Part of a small language model's weights.
Architecture: no biases in attention or MLP, untied embeddings, normalized queries and keys.
Training: a variant of Muon for these matrices, 410M tokens.
MLP neurons of a small language model. Each row is named by its layer, matrix (down: output weights) and neuron, and shows model dimensions 64-191. Each number is 128 + 32 x the weight over its row's rms, rounded and kept within 0 to 255. Numbers have three digits each. A neuron's up and down rows have the sign that makes its largest values positive.
After each neuron's rows, "fires before" lists the tokens most often just after its 100 highest values on Wikipedia text that the model never trained on.

L10.down25:157133120156156082125118114074077187166064109047157137125155080140071093127149076112136129168103201136174153118140123156133103093162157066104129120150148125091124120160173070062105168135138194065206113080142094165086171088094136130133114138179142101146158124163103082118099133118135159170181161110115093136200138156131079101108070092176126170136109154099182123111163132176196107113131
fires before: "ed", "e", "es", "ement", "ing", "en"

L11.down233:063151188117106159105136137158227157063072171133102146129120126109088091124156079077099164109063133173154155118148133070168135140121158099128163130108230060152099158092100086066122132124110121153188099156164092154205097065184098130194119095107100138110178162137100150142142101112161164094120141128170112141118112175105173127109142107112094125128120113144111179174154164152108100115108
fires before: ",", ".", " in", " to", " and", " as"

L2.down438:142143144159157146151174097124104176121104135152144150141108145171128092111154180140207142085088113131105104132110102147113112085145046084185168140123110137151179033121117114163163158129134052091148120135140146152192147175118097135099130149117105117159123142057164134110111096075162166163135081153128121071095203132098122146105110139141101101107112121142120111165129126134168123126119
fires before: "ision", "t", "le", "as", "olog", "ary"

L11.down597:153080115158115101094106098154154088146107138129059016192087121189137117110177127135122104110213094165129130089170146101117114088145137097124090112106119098089115125111087159098143175137126172189101131153049147166115129100129112127136143115112185183163124121124162145082139145098120162089135195135118159145090105052147147095076102068146085155049110113116150084112134162165131118136096
fires before: "-", "7", "0", "6", "5"

L4.down204:151181141100118092127173139143075183085114138150170141082068177174126155161113079115122119110160141118074163129198104090168087135111144162148157138131077103137116158149174129126127099195137122160091126161055141145108204133143098170151180166117136197143056118156184149189129135082103130160115148116100151157176123112138134111159140117130139152161086166147175119144120070193091133136150
fires before: "ound", "oup", "am", "ad", "and", "ess"

L8.down236:085127126045147104113141122146132170153188141143163131139139104144169116139126169092136139113166154148170051105087127079143148129125163118132096124027188150098111117117134081106127070158115154147127111166108134110059060192125180173129123116114115119097136092113069103097147140092201162140082144186122153117154135186175085120142121104145131079150121173141113154077100158077148169080091
fires before: " ", "a"

L8.down344:107147099097164141124129113120138181089118110112084189195104087170133118153131076097095159116146120154123163144089129138155081101169068120051178126132109121175152149177078135190076106190140125152133103147147170122121104146130090098173145176054071091164138137074136162147123157058140135113121109125150134102125166091101072111131159127185099144125096201108115155177108146135104073115165
fires before: ",", " |", " C", " St", " P", " M"

L4.down7:093123191141102184103171154149176083083122172109085156164148124133137159123108126092129068124144136175055160156103166143116123100081115169107121149116100133120117139067189116180110145079178189044113162099173124079179095143128102148116127153126093116172146133088089176162151179082142111081135170101158118123133136147118142075143097114148188101090123117123165128130071108120159139119106
fires before: "ased", "ence", "ru", "ase", "r"

L8.down269:130111103189085127126155118127107114105123094112160103059127113184098145122127153114131132180097135170101122130152134141189104096115189111116168138154132154178171154147072139094144160224110061124101138132165151062108124106115132117156120139109172149131160065166147100074142124146110133115160176128141142172126100105113091152168100125154176124117156142110124172121178105109129134091172
fires before: " |", "ly", "ely", "ate", "|---|---|---|---"

L8.down175:167168157064078154153092141061152072163085126156151124098107160192106135099115127148112111097097052116153132140160099134131130078166150121179141073103117112115147152150127195138154101123163213160137106132077133097124147098095118134112088135161092101080134126175122110175197123169143113123139133104063133097131132156166116131174086108122100094148147141135167166150192164105046106113195
fires before: "ce", "ed", "c", "ance", "s", "er"

L8.down187:100113174124089115130157132130149072137092060072180115127158080109111124156149125052126113139013151146127141094179105169109169141161122099146137151133129163146105092129103139088119144152144101157121125073078102155110103130120105138118115124186162082157114132188140136098122047124124160148201122082111140103063094165168154177111135129136137145088067099140180113153163152096166129098142
fires before: "z", "j", "and", " S", " J"

L6.down223:091157153145123172132113148152152125112125093143136168058106143127155129066077160129153132091189133107134107128157141115106136116115130116070148132161105201120094110122096155143122075101052130129118211096123066081197130108103088143095127120118069085171146142127111137109168097117168113145157113120038076120117105074108188131121104107147177098142114094116103139130099138130189114138134
fires before: "c", "ced", "ce", " |", "ts", "w"

L9.down42:139102150150123167149137112110129135106204084094101116088152149146203138094126123096150169103028121126150187146100114123119136101136129125106114127155146108117087137152066121101043065132161136126128063152118074070170144112155131139053125145188204127167064167146160125132208135115149140135080139145099067150124129158092120137190135100192171106146119094138162172157123191151141146112129
fires before: "ent", "ents", "pt", "ated", "ation"

L2.down328:136090118094184086114162155069189144103103151101141157174115140104146087107159102136123105092114128134113098183100088086149098191135114074082139126138092160137180089175153117117088143195130144107146103133128119129174132115149102103095083175155151093116077095154163122181106143130181152091121171181121133129072192155115186070152179143103138108147121127168128147123175110133117150111171
fires before: "ic", "y", "t", "ar"

L8.down609:167122157103088125103178115070087096060128179127126147161096124167128102125126136096152138126076198097162174107133136124150091135079118115175138110118128132127157141099165146122111113091140119128109051117118145112157075130154058074056102129119097141129130150165141191134181108143158159129150164139107067071107162077214081122101137176090118166124120097061071123160094065109133157196127
fires before: " |", ",", " (", " –", ";"

L11.down443:135100125119157138092115177175181144126166030128098103115146169115111096133174093094158113172081139143149146141124094114128144127065123084177136129141132075067149122133139129167117100092083146089065070124139152096154088138079090159120067136083252167101116125094204156168081128156096106095078109108110122116111121118130140182145170110146100099177097092089128128142111086114164092112173
fires before: " |", ":"

L6.down620:120140179132108115112091147102167108094129169146131143135072089106099147145108131114166119169155114149099074109071187198132154130127116136151123111168151099105147146104164128119141107136112097085125123145184119140138105124139137074163100167122178217142116113099099130124073146179180105145109156079101203115090151161157096115088126178139113098158119094125105118098155102133103191142095
fires before: " ", " G", " R", " L", " N", "ul"

L6.down584:127083082166163069107159107125172116108131157153193128124099128165078060154128129124127183072142124188099100106161194101154168074130089124074151134116124195164084137127168101130130170121116171149125083154119149131113107136146125104119137148118128101118160122176145133109111090090126079172127092133090089167108216079097079139145143110148147100118138135106132163103096102099091124141132
fires before: "ed", "d", "m", "c", "ec"

L2.down662:143167182197148159107102141136134116132141102129159183108081120136165187125157065079103176116147120151104112103135165084080152158116092122074121189098154127132126100094149093123103086144120083142125050132121168185116138157080124115153122133121127121132099139045171171135161206134129113164085080136093129123129127097124130146140155061183133140141165149166097138146165069207149105141138
fires before: "oup", "and", "ound", "ad", "ant", "ay"

L9.down582:151085121178158194156071138171138106146152092114128172135135116077068104178117096125037136150146086095088134156129059158151139154190139172144108123142135148149166085080126139138142106174091103165048133120143094153090171095136128079118161100149107179098165092141171168138112109126128124105125101178137120165078088046116098068119159148144128151109186098117157136168141096160111130137142
fires before: "ut", "ess", "i", "or", "ts", "us"

L4.down662:141177135133156158199051110104119139130139094101150111119181186130112152108118170125114160165087097140124078117111144171108147125125174102096110135160104166094135140141125118143137136122142119177136139147162145105101123073098189061130165093145139106152141131212132186154089079127139123193129087073172173136117136127110171149143120093026116150135137108081094149165168189169109137109093
fires before: " of", "i", "ation", "e", "ational", "k"

L6.down69:123137125151129077089107142099176122140110133154104167084071183112132136133120100113080067080132080105152152140115106068163122087170168086143130148114095133163099091145125146129184149132155124118116146095108126164140126148132146085076190125123141147117085098142111167134121109087113154172103185079116103102143098108157143098176043138113162183167135143159115105105126173108131202132137
fires before: " ", "ate", "re", " W"

L11.down450:125084148141097114109087177140066150130054104109075122151097104107088151156095095135136111119099129099122149132133158163128089071109148136137165119114152088181149056146102122172126133081115134136117159139104194083097192131149115113181060158139129124090162095119150133145136058170141175115164112198090107059179130114148090136117110152119129093101140140189159125181139122105176072084128
fires before: "p", "b", "it", "ion", "th"

L8.down473:173181062119139173147120120145096148159105128162110129138159143134152135090130128138115146127137106168076141088104156102078151088152106151126087155085117154053069158152108136119101154117158164123108090070102186077109083044190140086099146101152196158120106130199073126083114147115069147126116170121065070070092181185131087146102159163167156104104167119072117170082152151130144127070170
fires before: "20", "19", "z", "18", "p"

L9.down151:112150153124127108147118093142126123125143187120133127136097152160151078142139118103063134078108109088112101204115064148107216080111173109123165097198122119108132121129152150152072129152095133095132110188192177139093144158158119118133118138195160161123109111114133133095159098148117169079133166170076117139098136102157116122095092153137112159078128176105159108168120138162155105119105
fires before: " is", " was", " has", " would"

L4.down132:156098149128109132124132118062143146157119102093120092096162134141124098131137171129109194109137118080134119146110143104117150163035134158132112123144141082078100105052127056124116101116126134132116146079165192081124103088074171101128142112091122160120222167147104071109131185116118164149132139109110116095156103157097089148146167115134154143125114121133140159149179079094104170148144
fires before: "el", "y", "ern", "ate", "re", "es"

L10.down612:129116127073081126087175168122115092143146170147134112100132188093104111142098131068113074110073166137107067153093140139155173121088119192165114150156122130148132112127088107119124137127082172174086127161117088093124038088092102146157100080105094118161119130178162160130135153140217176090105107140075117096110195137129140116102132097141138146156158148109098220048117165171133118062128
fires before: " ", "it"

L4.down301:210133106192161109126108146139182110117107099120113137112147186108140131099138106090129133122122127106144068134075196126099157093141100101075101124109099068130122099118166122130086078152076135108083119092132158143169103163129118132142108118179148096205121148093222137120127100119115181178113152093100120145109123176050123119162144165162126108140111084075108125112146123155118155159175
fires before: "a", "ect", "ing", "ic", "er", "ess"

L2.down165:155160062100166148132114147128180158140086146159240136079064119150185121086102132120191109123179159109051125091111121160103127174142090131144133154156065163051086094077104142128087087091161159107099171129100143111133142139160096064125155149121137150124183157129110129128133100145116070141160207189150148106092141106107116162126130127119176150138129107107086081129130164140106124070124
fires before: "ce", "c", "e", "k", "od"

L10.down254:129119126110124115103120162131121056171127137167143108079150100125153102156119100180108140075194130152167130135181098112134104150065154142132111159089165117170174143118210068089178162187113042091116107124099168197139154070116160172133142144125137146117153117161147176080121075103075132143120142137123116115143126099154156074110095179162098144130084179130148061142119135088137103125101
fires before: "9", "3", "7", "6", "8", "B"

L10.down640:106183119180066159129132091080133168090170092095142150147128103118176094136106189151132117074082166106120122162055117140096104129164139133160133104140139098134129093138158123169078152091165117132094183100158075109116101120161074118075121130108104077069147103121127177117119112181122139254155084118136146113077142105106106141133106114102153058138095152103172111154111129156081131149146
fires before: "o", "a", "e", "i", "c"

L9.down137:138014161129152168137099144136129116179087114102112057116180109098084082136143144151136145076088125160135094126169081077149145126130155073116202133120129147168131080123146161096083074153079083132068168102143149138168135146101186124092209112137128175114097152106137103118188190149090149124109096120129100106158120073147075081165114121107163082090141123145127136134143091133136108165124
fires before: "20", ":", "1", "0"

L4.down245:191133127137102170143102117209118101115121163100125188137142108147139092155126069115075174143085140068188088121097161092122128150122115084147173114076156085071148071158153096160070075173156066159155142150119169147148132115135124180142145195092110138174116119076122145121134180117115119121168130152178088122117066166131182148098165150111121136093091126117116091138164194077125099165143
fires before: "al", "ia", "ag", " s", "-", "ical"

L11.down132:112208137151133054143082160078112135136155085087134155096085122199159118118101150114171215105130134159152141139122104136094160119161089120088079125153141131126102100133117145130126190134106134187123156160115131052117139145129130098101137141096159013112120108099180183144128063104144093137127083122176090157185142137155119092153131172162091152156115154103119123113074137144135170147144
fires before: "a", "her", "i", "io", "ail", "ings"

L4.down181:129155099122112096139119095115164146082122148134154155097157138134175174143122121159112165165174204158173135137139199189089136172112097125125131152071104122141110170070137158125064076148126123171110143161179146107180105103079091138147137170176157142156162077107125163079104075104149139155087075088162192121183130105092156101126139082093125127094155045165122096151163110122134167116149
fires before: "ed", "es", "ton", "ing", "er", "et"

L10.down74:103125125148159122153133129153125139121202122074141115145081140134089106151126108171119160133148125160132121163084113102161167105146123116191121098172181136167088059101074123100160119119142107091087074106160145162135059125090131090107152128101139094139134168087073055100088168118122172135081097183111089109094089085120126123116042093099098134096100093167125096159113130101106140137119
fires before: "ed", "ing", " be", "s", " re"

L10.down405:122147094147120114176121125135192099095103175123135096133186083129075108091178187072114123081077101152140122094118055170097101117126193135145150113166091124100103155150102145097102068103143105109113157154161122151125113153112168122123109137162096112125123154105163171099094150154143117150184144159182114172098162152100125181129145122084144142114138123177141174101146058109167157109133
fires before: "ed", "y", "ife", " by", "ing", ":"

L9.down20:182104124154075140080175131116114123154161139100135127112107166152133133142158070101158109159135103208076112056121164098120154094131090121164151172086073138107118148149166098177087115123159152174130115124044141154094120115147117154123121138091130181128213090119105105170096130114167126120095120140136167175168118195125075126109039136121101128097141089070157122095101132120076171133137
fires before: "ision", "id", "re", "or", "l"

L11.down653:043152133117107120137108162132125131183083106158094168131122127125093112182152113149165122142030170144162117137142118107141119071099136145139190145116137094110096148111106135184140177110106128126156169102113172129139109102067122139169108097154077114126055060110155167062141068127071132148104142070116131129118100130094062163103103146092124136107100082149164149117134118094069080154072
fires before: "ag", "or", "es", "ge", "ion", " in"

L11.down253:105071134094118137188165150079094112122063154156149182089119131136090159151170170112081097093106127144073148102161135127067095085097158105136039178115075137193129133094100159145149161112062177105126114110126086121142137100170107108105078117060135174122090110207119126174104175103150127128137167099167205160128141150117102119125099127158125064113154116118124081129142137151103123098103
fires before: "ased", "ase", "ced", "v", ":", "ol"

L10.down190:074083172081110141153118064100096149114161135140127182163125107109149142152131129138106133122000121133143135126142114127127098186112141099112187171112087052167134141109131108078125114116108105092097079168171110102082114105147159072119141113117148209101071135139156114148107143078141139130183079113138104163130117104127101131115089131142108073155170091141090111155140127154146135188110
fires before: " ", " G", " M", " S", "ball"

L2.down644:167104147158100124109183147101126133099142140135132137122110154136143121139164154110146177105099135116133208130118160165154147154149067146106158137205135070138084078098115087159116104104098140115099129161105128133113095131189178152097146131150085154129114048174134133146160095102168101152131124149131141175151107128134146119169206099142129126136120090089129142149126128104159068116091
fires before: "oup", "ad", "d", "ound", "and", "m"

L2.down545:205188149116117169178124101071172129084149115105038135135135135194120149128084129068124157150160165185131092180096146140183133110154160148125074134074148184068199162137144122099120141107134089176155167143149145130093086142122138109149105101158119035148121067109124177169124089078113101175131108167153199137181127157122136122114171124127152144108130213127129104200141180131112098172138
fires before: "her", "ug", "ra", "ed", "land", "p"

L2.down386:174142091129150103147140173117099155144135115111156115125074130131127176131160141098174131152088067162053122154098163145207231179155180121121112097098126094168160081197215118125166074150136158142122125143206060100171155148103110144140126188166168102146087130111092132175138208087137141134080139148115129143138124107140115156156133085151116175099109106084145101152138170119146154092102
fires before: "c", "us", "g", "ed", "od", "ity"

L9.down159:178061109083097115127108109159132161076094105074134165128114125096141112090153150187147106067013148115118089141108109126102084115137085134120120083141130085119095168143160121146056138135125138134064147070154105041149096155083146155150106115110163133138108136106182123139120162099186114111126052131154077124075087169113110113142138178137076079149082130168108128148130140133146155154131
fires before: "iz", "ced", "ic", "y", "ist", "is"

L8.down396:119058000175156197093154108166115144186139172132089118161111096110119108149092167115090168127107123100115110127123092167139139102111155132140117163126121071156173133209147081112105133183102127106146086134088177124091089116132111106098091096184128181105126148131143142156162112103116219140111135163091115146092052100105177109160128115111132155137171175135094138104092134149154160129146
fires before: " "

L9.down553:185091152128148153159119137081145115157170143149091137126146101085018143142171138107141134149061095141104139124130130127137115094132126089114093143154136104097169165139132097082112077103123101142150137138121138084133168157139129139139127090122139164071144138106102140192032138177171139129091077094173067156131196104121185217141130069121129153105122125108198097066113108077091085125148
fires before: "ers", "ed", "y", "a", ":", " |"

L10.down141:158167159142093110144089169045090152101140098077120133129145121109152074140087120144164108157050070112086156135116152150196130139129162068126143104166162098093141165093141081147135118169149184154101117177177115174148118062049141143116118114108146116128121107132169155145170121158139119146113103129074088125105124163048143130164088116170159061128087168133160126177116091177136176131118
fires before: "ed", "ing", "s", "g", "es", "ow"

L11.down539:148115167153139125139123115153142100116129122092139117108141131157120164120159135107195128185084117104100101138117103044126181158109143134128136109160105113150086155079077114091126031147111129093086113106098097189179075105227205127112094195150099122118126128095104091100110118195152122132131110103123097107120149166102184120090105175139131185106119094110148110115122123168145166085092
fires before: "ing", "ain", "ed", "p", "er", " to"

L9.down407:149074099120084114108093153143126113097103132123116108117125091099101160138142136073120104113093169162125129130152137097162128108136100105148115169099122131148175056172144175129195122087128163159108168115145139060147100117171117147109041128113125156173153103180167160092176120127089174076147186098100103112117089081146120150099138124086080150122114126116134167153167111171112102060181
fires before: " ", "C", " (", ")\n", "}"

L10.down424:097141180131155165104152161118131119082127166064119146146161132088079112121160092126127169140131130101114117168108090141073158152144104189189088124135125140123189083124100077152105123112095110093146070119102132072120133160161123159170156119150130152126074115189120186108110174118138172200106118045115105149122121063094147149151150168174131116127164119076191141130100158167081149161124
fires before: "i", "t", "c", "en", "us"

L11.down12:134119107114129111134109152121152135157171107111098097087096113102109130101099111197110081111000098110148113112132178075111110145102111078149068175104150155158099140141124114104097084079153133144115117086112157117129121119148121137160091138159068089171132096147068054118116156129131117177099068097201157154131131127098198109094146139114116187146137127146131139112149076099100091187159
fires before: " the", " a", ":", " \"", " an"

L4.down418:132162137149100094147170134130131117097096112120155066148095184105125092150126153105119105144000090136065174165142127053147146170170152130150157090128126104161155149134194133151111122143119099087131132117125132153049123117149115113133116134080106093124149126121138146154140124139118106099106178195130116117118125188183098096126139138122166154146096126077115183148140077122097110161150
fires before: ",", "\n\n", ".", ".\n\n", " and", " ("

L11.down477:155102096093143173123106148135164130090180134170125125135117156083149165112123111129103133143121102142172138138111145184104116180106119103067159128076062117118104179153170173164184084061096161132085130148140152083115103153105107120098100161117104115128136110075166100173121083161141122165108170115073128131113108104105177130112122159137117109133097155113150136150130111127146114125081
fires before: "s", "ed", "es", "ol", "al"

L8.down230:191116091132106122116143124153080092108102110061061121134118148152153068143178103094116156144070095152124092147171113103152081176064175144123104112102166139100083135166107147118086122144145166098151087142088111118117255131104116148122144172118160127181152149101158119146161162104066142158134154142142155105153138152169147115102122131144159151154161149157136091092095164129105111166079
fires before: "en", "an", "ac", "ary", "ay", "at"

L10.down493:158118126107155171143089131138088154159214121114152052092149142114102145090106057154122119074155149122159125100123147133113118077172098159092103137168161168106126055160115060144128148159139128129108067173136118150118106151166086081110167118111138075099107148151170105107129145167110131166179114170118128112124046118138168090194196096094075147107127105128106082141115164129140141150160
fires before: "ent", "ed", "ence", "ing", "it", "s"

L11.down699:076098120135080170096122069144174145091118132103083135157129152166122130168061205132136095152035073122179150095123110108173058110091097100127135127130115145136148191109171144132170112152092125127078120132151208106181132133154131132129212158153150100105076122109127167142108216066109150133139090169179159171112176100201109162155097155150132081101176095143167148051126092115107148131115
fires before: "|---|---|---|---", "|", "20", "1", "B", "19"

L4.down298:173154079068129136126126100081064122119081123108198122126082117207152066133134212092126068100134126113148117109139123121174145155135122158109106134073143120106103150072121169178148116152138149136111151139102165129136086136060141104138132149195148154138096152088120107096074140083150141135161081169114145098109130155094096145145130110126065109116059089104161151078107066135172080115114
fires before: "al", "t", "g", "s", "ary"

L9.down170:135118111100116083158103141134115137088117073096106168094156032169061089130134108077131135149107142092130094161181170123091101159066079135125100045139142142109119129122113153114143146127151098177111133202196135116090124148089148101088131133108126129123165140175079175096185212200084143187129133117134070142151088143081114112139148124105147158150139130175096117064108164117094163127130
fires before: " the", "97", " as", "s", "8", "ence"

L6.down72:112162092138146166165095089099125117136126106093127168140158191177116069134080130144098097152224188111144091115095141131156140160109114107131157145146094145130115069148099134111140129161163181164090177168139139100098092134141114168100160095065099212107081148135120110137139196086142106130123101176098116147097101147147093110145188146128104134116156098118051145127101124105124084132152
fires before: "p", "mer", "t", " the", "re"

L9.down88:179116148140074134113119108149174088053138089168112069095095121121118109159123116130131108140056108136131134178202146055083071108135123125175121100163148104119142128071081104118121132141156074152131113125144088135148075170130124143137093119150092148185110059138147193165067103103121104156122155085094175138129095108113137161133089185138193164169179132127193171114131175137124094110164
fires before: ".", ",", ".\n\n", " and", " in", " of"

L2.down197:152059105131157125143212184167156102123136140177124055135070163167113087116089164108118124136040082159121177109137119123110109139163166164141183141154095106138173143130159159162103152098125101142170101156171170091134099104152066143107144166105168140150126121092164088179143144146216135089106129141098158065146167108117121192151165109134152161130139079136135158103132115073081099156103
fires before: " |", " |\n"

L4.down277:157114159132136194162155175137072159136137099144114158133110139094127173100150135131093130119067102191109164149108141154140075136121141154160090158071117120139059108157141092115177100159172060153102135130192140116170155155133176060071124120070121139160145167146209132107107122148115090149140153043156121139145151110102148105158094098135088125186134096121155150131147134110114113150098
fires before: "ot", "oc", "i", "ol", "ar", "is"

L11.down112:158113122103122111097159147127139108082096060094158075142156122113106094124141124116137166171209115080155104190183141127166096113154161123189139135071091140157132102102150203142139164118141165077159163168088091190178147110175111174141177130154118176113191068124157201176159161103140126152102139107120148120150147109112143147113175153105164122152126085116133113124121125154133084135076
fires before: "2", "9", "0", "6", "1"

L10.down281:135147115093096104097135144157159157133137134147155148057137102111127164141126136108077091112105109166170082150111120130188118121108169061099156079120088143091135139125111114150062113143154141082097144139111167166105072202132115134123104076145128162137147099109155122095095148133129133157152120140158155096112094117107110100139148140069133121174170186162157079142115208165136082145124
fires before: " ", " S", "p", "ale"

L10.down618:136138068168155117118142167122136129098049169096098129124084171094143164124094168091151126155069090181148176158156154179188166073073203107123127154153109094158133102159098113114122115096138113143166079097130142107137122091091150171135072177145101101137117096127106124111108148066107114158178126115140135145140136136073147084139182113082103107105135150123126151126145128153133179148165
fires before: " States", "ure", "ed", " King"

L9.down589:113141135131130152122170113112085150174103207151106132113125123131119145128169150111131101109148161172105155118189148144122177093145141130104146176144167066107150090147132100085126113067125123173145082120119189127126109146169119064128168138121097136135137123113151162091078187068098129091147131111167142123157202075113129113126079112144138151127200116123069161085153135113128138085115
fires before: "i", "ot", "or", "ore", "ern"

L6.down477:131038121142165091117113185094149138202136169130101087157152111122094094127164098104160160151029084152123110128186109104153153103159150126176107145061141162183150182161152121126105146204153053171140073154156121147117151097172114106138125117124123104122170150127103119135133135117108145176153100126140165179102164138109135097140161186118136128083099114157100059065126153170122111103072
fires before: " by", "id", " ", "en", "ess", ":"

L6.down180:138156146121105132099125111098100116070160122126184139085125120133089059131096119180113160105094148084120124147118150139079142105068101120142109133149107133094129106074134087172143144078082158138084137107154094068147179171106117105135110103167096129132149155112143175127105137099100100125126095113103154098144111087021110102114117098163174173105140119130121131132073068146152105066181
fires before: "le", "ing", "ip", "es", "ard"

L10.down16:153108105180141092154166095156017100112139081134122092104157128109142165079200166130138145135105173132143135086092141094145118214120133129106092105064132050131120107145135127134065105167128197130190149149199104177140124101139139095117110148103088181096153105155141112140149157136113124083184118111125098079186136163123122180121081149156174118126104124155138106170196161120140137103160
fires before: "al", "ia", "ical", "it", "ition", "e"

L2.down281:112107164121151168062174085156206110092121108113066149171081101107117098172087103096138123157169097164124096178179134127126148197147161127080098169116133120103132160169135135105147083118144112140139131122101071100126123105142113079170088166111097109085113133145172129119133160196192145147152082172197100132076148152137103150119108136130101141123110157148149135140128138067167130107101
fires before: " |", ":", "y", "s", "us", " "

L10.down505:144138099073106122072111175051138088148072122091149183080150101146139151131137189184136141175191108126110153127125109074103154108094139085084103163097116089094188153104119129148090086163169124113148134146141123082149151135157182107121194060165144143069103116159137183111097085142127179148112097167105083144114092121098147069086140087118133135097074148200102066087110104126066120159147
fires before: "fore", "ing", "h", "g", "gan", "ach"

L6.down258:140091139101161106182129133118114088122155129147128109134115174126170134160190099139167121136047100089129172131091141109127142090116110148138194117117128133156074106117159086077134122136113149095123166110095173161173096138183114125130179155125146156141102150093125161075160138089107135062136134150100125101093061191104137085158087149139109147176154148118148183142119130163142195147170
fires before: " ", " F"

L4.down40:142141067148146140108148122104162100108150101105079120092176118126127117124124161125122132129116199159130104151124090111167177194202122121122128162080128168120142060107129194166091150140148107088190099125198165086098080162127099135158084142158188154126132084034181075133091189127123064105162122193201111136081147155183156143109123086149127147088111190131098122155149163084143159204126
fires before: "ug", "her", " of", "ra", "land", "r"

L9.down371:108132096109129157114077163082080099077137102142152144135095140131143144198130143114156140149124148177170116122154127102129101108126095123122166153126117113089124157096171106140123124132168106117111086155118150129173108155122140165187092120091162083136170115112157188096150135125073142140142137107146084086141095181150128126112184123096137100132091099084167121167162102090144152141094
fires before: "ge", "les", ":", "ious", "el"

L9.down318:111146163115114079117140139098126203147165135131188139115166125122082051176180124193128096147000117159096102087148113109125090114080106142190116110125090145120123102173121096123094113175123154111127131121127140057109145171110163121075082140155183095116150142156114097123102130117157138117063150058157100163132093124119083136161155132107142147123137162088117129133162183133172082130110
fires before: " the", " a", " M"

L2.down480:166066090127160078164119132122124147121146130139128141139077170148152135124171106152131113145110107157117082141184162133155130141122059113169151158133089124161094140119061132099089142127114154159134167102091141137163091171194162154176142141175163190165083138127147145098149145097143120129129153107163124146072135166163159152158142128145103132150179068137111127097123119096150173000093
fires before: "ain", "en", "as", "an", "es", "er"

L4.down534:150115136127102094127104217044082085139104125141155111144099118125126121084186126067091117092117147071148164151146123130089154126162171120128096093087148119118124137089156085136117081134159101072151133144154149168175154090095096122146147137115112098140110062152136110109131156100115186115145131135075156076123210073080189137107146113161130126114155110171125124117136146082128112103133
fires before: "ge", "ut", "ased", "an", "er"

L4.down17:124116108077088140081205135209103157114123181132110088140117138100101170152171152135124160082071175123168148143136147082067136135085117131155181071087131134138228105095191159146090089160155112165103128155126129138124115131175149157122158155146151121110138136126167154170095079079115156114107168129138145098147143153078089097183142117155112098107093147172111167083147133131132156141169
fires before: "ess", "am", "al", "av", "om"

L2.down383:134152112080141091126147150102147103131142117113126119096101142132124102138122146181124129162136133103095121162149161114163068142151102131127113151109132083118082135115100100115130114094058138098124190132157061157168069086150153197210157118196144173142121162143173087130146117133109091084140109181147126150132110106173115009180119145125164096131123077155109140139125121081170095204125
fires before: "ision", "il", " B", "id"